Part of a small language model's weights: rotary positions.
MLP neurons of a small language model. Each row is named by its layer, matrix (gate and up: input weights; down: output weights) and neuron, and shows model dimensions 544-607. Each number is 50 + 12 x the weight over its row's rms, rounded and kept within 0 to 99. A neuron's up and down rows have the sign that makes its largest values positive.
After each neuron's rows, "fires before" lists the tokens most often just after its 100 highest values on Wikipedia text that the model never trained on; "fires on" lists the tokens most often at its 100 highest values on Wikipedia text that the model never trained on.

L6.gate1718:44 51 43 26 23 27 46 43 53 59 54 56 44 46 56 50 36 49 47 36 42 43 48 43 52 36 47 47 64 50 50 33 39 66 40 57 55 56 42 35 25 63 42 53 54 23 45 55 40 66 60 41 64 32 54 62 40 81 51 53 75 49 38 57
L6.up1718:51 43 60 48 44 30 47 56 45 49 49 40 40 68 33 62 53 56 44 68 69 62 63 61 50 40 38 45 63 53 43 59 49 38 58 35 46 64 37 54 63 68 38 55 50 39 54 89 22 69 53 70 69 41 60 31 70 52 55 51 24 37 41 32
L6.down1718:49 64 43 36 43 26 48 47 38 61 43 41 65 46 42 44 51 64 63 58 32 33 59 50 48 30 36 37 48 43 44 35 47 34 54 41 33 38 55 45 43 56 51 50 47 31 56 35 48 63 74 59 62 50 52 46 42 57 57 47 45 53 45 59
fires before: "==", "===", "In", "On", "He", "The"
fires on: ".\n\n", " ===\n\n", "==\n\n", "===\n\n"

L6.gate411:79 61 43 44 66 61 57 54 42 43 31 68 65 63 54 56 32 52 71 74 64 63 49 61 46 36 49 14 61 57 31 46 59 61 57 27 36 61 46 28 58 52 48 60 69 68 57 67 53 61 60 46 48 46 42 30 33 53 52 42 47 44 52 65
L6.up411:56 39 23 54 57 18 45 56 64 50 37 61 41 57 70 54 43 36 69 45 58 63 58 64 57 29 73 12 72 71 53 48 29 58 48 27 51 48 26 41 56 49 50 65 44 66 80 54 56 36 43 57 55 59 43 40 43 56 45 35 38 44 49 76
L6.down411:54 62 47 51 57 54 48 41 58 42 63 47 44 39 34 43 51 54 65 50 60 52 55 41 36 49 47 54 56 60 54 40 48 36 42 36 40 64 47 53 56 44 50 45 69 61 43 62 53 48 48 32 43 43 46 51 39 46 44 46 43 50 64 42
fires before: "==", "In", "===", "The", "He"
fires on: ".\n\n", ".\"\n\n"

L6.gate200:47 45 48 42 42 56 36 22 68 52 48 34 33 47 54 63 57 49 36 54 51 54 65 35 47 59 59 64 53 53 45 51 38 49 57 11 37 49 57 39 56 52 37 18 46 30 28 68 62 43 60 43 35 58 58 63 50 42 72 48 30 77 58 45
L6.up200:38 35 63 67 45 54 66 31 51 57 52 72 59 67 54 66 55 70 40 57 47 57 46 62 51 42 46 61 33 59 48 62 49 63 71 53 54 40 74 41 35 63 47 37 44 60 39 68 49 58 79 38 49 54 60 41 40 49 58 45 49 50 62 41
L6.down200:50 59 53 41 65 50 65 82 49 53 79 57 52 58 46 38 49 43 41 58 51 43 55 53 43 43 39 37 47 39 28 49 53 26 48 56 42 61 38 41 37 52 63 60 28 35 53 55 45 48 39 36 45 49 52 38 51 31 56 37 47 47 65 54
fires before: " |", ";", "m", "–", "25"
fires on: "0", "ü", " law", " story", "–"

L7.gate198:46 69 32 54 67 40 53 72 44 39 63 55 57 56 53 41 61 53 71 84 59 54 68 54 66 56 54 57 51 49 53 42 64 37 60 47 61 34 38 61 68 51 50 64 50 51 69 40 62 43 55 57 38 58 57 43 55 42 51 39 51 64 45 68
L7.up198:51 42 36 66 46 29 46 59 61 42 52 51 58 55 59 38 37 55 46 62 48 49 65 68 64 57 59 34 51 25 51 33 40 47 49 36 37 32 34 53 55 58 42 71 30 73 63 58 46 49 77 59 50 51 55 38 44 46 60 53 69 52 51 44
L7.down198:65 61 50 47 23 49 46 44 43 65 61 59 50 40 49 55 63 45 53 58 54 36 75 52 41 44 42 54 67 40 71 49 53 38 36 58 40 58 33 44 39 78 58 52 50 61 41 61 64 45 42 34 55 48 63 56 53 70 48 55 61 49 50 25
fires before: "3", "4", "5", "1", "2", "9"
fires on: "200", "202", "201", "197"

L7.gate768:47 47 70 58 39 34 56 71 30 52 49 41 55 63 44 60 46 63 62 54 65 65 73 39 42 32 52 57 40 40 45 55 64 23 64 39 52 64 22 18 42 60 47 57 79 40 74 43 73 58 51 71 56 63 48 61 57 66 63 43 37 79 53 64
L7.up768:41 47 28 41 47 46 58 80 45 57 58 49 78 48 43 51 60 49 61 39 52 60 39 67 56 42 33 37 38 46 64 31 34 49 37 70 51 55 38 45 53 60 56 44 31 32 62 45 61 54 47 47 67 38 41 29 56 58 65 46 49 48 28 24
L7.down768:53 41 45 58 51 55 50 67 27 37 54 26 61 86 51 53 40 57 19 60 50 58 35 53 42 62 41 30 55 46 68 36 47 50 38 64 32 35 63 43 48 43 51 61 63 44 44 73 50 72 48 61 45 50 60 41 50 53 82 66 38 58 81 15
fires before: "201", "6", "7", "199", "4"
fires on: " ", "202", "197", "199", "201", "196"

L6.gate240:49 39 64 45 37 49 49 59 70 35 63 72 80 58 56 39 56 56 49 71 60 76 58 24 48 59 64 43 55 51 44 59 36 53 62 55 61 59 39 45 70 70 47 45 50 55 62 47 48 54 53 62 55 65 42 54 41 59 51 44 44 51 43 48
L6.up240:53 35 55 52 50 59 37 58 52 33 79 58 71 64 46 46 61 62 33 60 49 57 67 25 73 56 70 41 56 59 29 60 53 56 55 38 53 53 61 47 45 58 65 61 59 66 72 68 47 52 54 45 54 61 56 77 35 35 49 51 57 53 43 41
L6.down240:51 55 49 47 52 56 39 58 41 29 53 57 93 54 44 70 66 56 68 70 49 63 57 34 54 46 35 54 49 41 39 47 58 44 56 55 43 48 37 60 61 41 65 48 67 66 64 56 49 63 45 46 59 59 31 71 58 37 49 73 47 54 50 77
fires before: "4", "9", "7", "2", "3", "8"
fires on: "199", "201", "198", "192", "200", "196"

L6.gate680:52 52 45 59 50 47 35 38 49 38 54 44 48 44 70 59 65 70 49 49 21 61 46 76 60 50 43 43 27 26 43 54 54 62 50 57 63 58 50 51 68 46 46 50 49 54 51 44 36 45 36 43 37 50 45 47 60 47 49 50 33 50 34 64
L6.up680:55 36 57 20 64 45 41 51 64 44 41 64 26 41 80 63 54 59 75 47 63 50 65 79 24 59 64 59 51 61 39 48 44 65 40 77 43 44 40 70 55 35 67 57 33 40 39 56 30 28 47 39 42 57 51 49 53 40 49 70 38 45 55 41
L6.down680:36 28 40 65 61 46 40 49 27 45 57 65 49 49 47 28 31 48 54 66 53 44 32 62 37 70 46 37 55 58 40 34 59 69 47 56 49 61 51 67 64 56 65 46 40 41 49 49 28 54 54 68 40 36 55 69 61 53 58 58 67 49 53 46
fires before: " |", " \"", "ic", " The"
fires on: ".", " |", ":", "ost", "he"

L6.gate1825:58 59 49 63 49 35 46 42 73 62 48 54 50 65 51 62 49 31 52 46 58 51 39 49 51 46 21 35 48 67 67 47 39 50 50 39 45 68 36 45 37 42 26 49 42 49 29 67 27 39 53 39 67 33 58 64 54 52 59 70 47 51 56 65
L6.up1825:42 31 40 49 42 63 43 49 50 48 50 40 46 54 46 78 37 43 56 55 32 42 61 35 28 66 61 52 42 53 40 28 48 42 51 49 43 49 58 41 46 33 54 47 72 45 43 58 56 53 46 53 47 36 49 66 60 55 22 60 33 22 48 62
L6.down1825:52 36 64 49 47 57 56 53 69 32 33 46 54 24 40 57 72 44 40 18 33 59 25 51 29 55 60 59 46 43 50 17 49 41 41 52 54 70 41 37 49 31 52 40 46 53 61 32 45 54 59 38 35 45 60 70 48 42 40 62 61 39 78 46
fires before: " ", " |", ";", " —", "25"
fires on: " |", " ", ";", "–", "0", "2"

L6.gate1972:59 56 46 58 67 35 50 65 67 36 79 31 65 65 62 64 25 44 52 68 27 53 61 41 54 62 41 53 41 20 75 37 61 57 52 50 70 32 42 53 24 35 56 45 45 51 62 52 47 43 32 49 40 52 44 53 47 31 58 44 47 50 36 42
L6.up1972:52 42 37 50 49 31 62 73 36 33 43 60 66 39 57 55 56 37 60 50 39 56 67 44 60 37 76 54 52 36 56 36 59 48 43 84 42 63 30 41 40 58 51 49 64 56 59 42 62 51 64 38 50 36 60 72 69 37 44 52 68 35 63 43
L6.down1972:47 42 46 49 71 33 56 50 65 54 60 54 40 72 39 71 44 52 30 62 69 65 64 43 57 53 48 37 43 48 47 49 57 54 45 44 43 40 52 65 49 54 56 64 36 60 48 55 38 41 44 62 51 46 59 44 70 50 54 42 38 77 38 56
fires before: "1", "0", "2", "4", "3"
fires on: "–", " ", "-"

L6.gate634:63 69 52 38 43 57 54 49 43 34 43 40 47 50 38 39 32 66 40 68 42 65 50 33 45 50 61 47 67 55 51 48 51 35 65 33 52 52 44 62 19 50 61 33 46 41 48 38 26 47 57 41 54 47 41 57 37 50 53 37 40 47 46 57
L6.up634:48 46 41 52 55 50 46 43 50 62 23 60 61 36 37 50 41 81 42 47 52 64 35 56 40 31 52 45 55 63 46 48 67 57 39 52 63 50 30 39 39 52 49 46 52 31 45 35 35 49 68 64 66 62 36 63 48 46 47 43 55 52 42 45
L6.down634:43 44 43 70 47 40 34 21 49 57 23 63 51 51 57 19 42 60 34 62 51 44 48 39 43 29 35 38 61 60 42 57 51 31 60 38 56 43 63 50 47 50 68 60 40 39 51 53 44 70 46 48 52 64 38 52 46 40 37 67 44 45 48 46
fires before: " ", " |\n", " +", " |", " −"
fires on: " |", " ", ":", " Year", ";"

L6.gate1729:53 59 57 48 52 26 48 42 52 40 41 29 56 64 37 47 39 55 81 77 41 51 55 41 37 32 50 25 50 44 43 40 66 48 39 54 52 46 37 42 41 61 61 61 55 30 46 78 53 49 34 33 52 40 49 41 65 59 53 44 47 58 22 77
L6.up1729:59 57 51 46 51 27 54 49 45 38 69 52 65 59 44 44 58 40 71 66 69 36 76 62 22 50 38 48 65 41 63 45 43 52 47 40 44 53 44 42 51 70 58 60 49 43 22 48 52 56 48 54 39 35 43 47 49 62 46 54 48 50 38 81
L6.down1729:65 50 52 53 46 60 31 57 50 59 49 61 58 56 45 60 55 46 73 38 60 62 43 63 44 53 62 47 55 39 71 48 37 56 48 56 63 52 45 45 38 44 42 58 58 35 64 50 45 45 55 46 51 39 54 54 42 60 43 46 56 60 73 37
fires before: "==", "In", "===", "The"
fires on: ".\n\n", "\n\n", ".\"\n\n"

L7.gate1397:57 50 43 66 53 61 52 75 59 51 67 66 62 53 62 49 43 41 44 53 77 35 38 58 61 52 42 41 49 40 23 17 63 59 38 55 65 73 45 60 55 41 41 56 35 55 41 32 52 35 70 61 63 53 60 46 53 40 75 59 74 48 55 38
L7.up1397:70 41 40 38 59 54 46 53 51 67 50 49 59 33 25 45 44 59 70 52 49 55 44 62 71 41 54 64 49 43 57 52 50 50 28 52 39 52 37 38 32 45 70 47 36 34 57 46 40 46 48 56 57 43 42 60 33 60 46 48 54 47 41 61
L7.down1397:43 38 32 73 81 37 55 60 50 68 26 38 77 68 41 58 63 30 37 67 36 37 36 45 62 49 52 40 55 45 38 27 55 75 41 67 48 60 57 52 38 59 63 44 75 51 48 41 59 49 39 51 61 44 45 26 37 54 53 53 25 56 51 71
fires before: " of"
fires on: " one", " part", " member", " son", " daughter"

L6.gate1799:42 61 60 65 36 43 50 48 62 52 50 22 44 42 65 22 54 65 44 46 32 45 73 61 59 46 41 45 46 48 65 74 44 48 35 50 49 32 46 56 53 53 45 43 68 36 53 43 32 60 44 39 42 48 38 29 57 51 54 57 43 36 51 31
L6.up1799:51 72 56 49 60 34 55 62 72 55 61 34 47 68 38 46 58 71 33 42 40 38 61 65 47 44 35 45 50 55 55 39 36 50 50 69 38 44 39 50 36 60 36 64 41 48 68 62 51 72 29 49 46 61 28 43 44 50 41 68 62 43 40 36
L6.down1799:38 42 46 67 45 37 41 45 71 55 51 31 49 40 37 40 49 54 36 56 44 47 53 55 50 51 45 47 41 70 56 39 59 46 50 68 32 36 58 46 55 58 60 58 32 43 56 56 25 62 46 60 49 41 54 36 32 38 43 50 63 66 48 34
fires before: " ", ".", " |"
fires on: " |", " ", ";"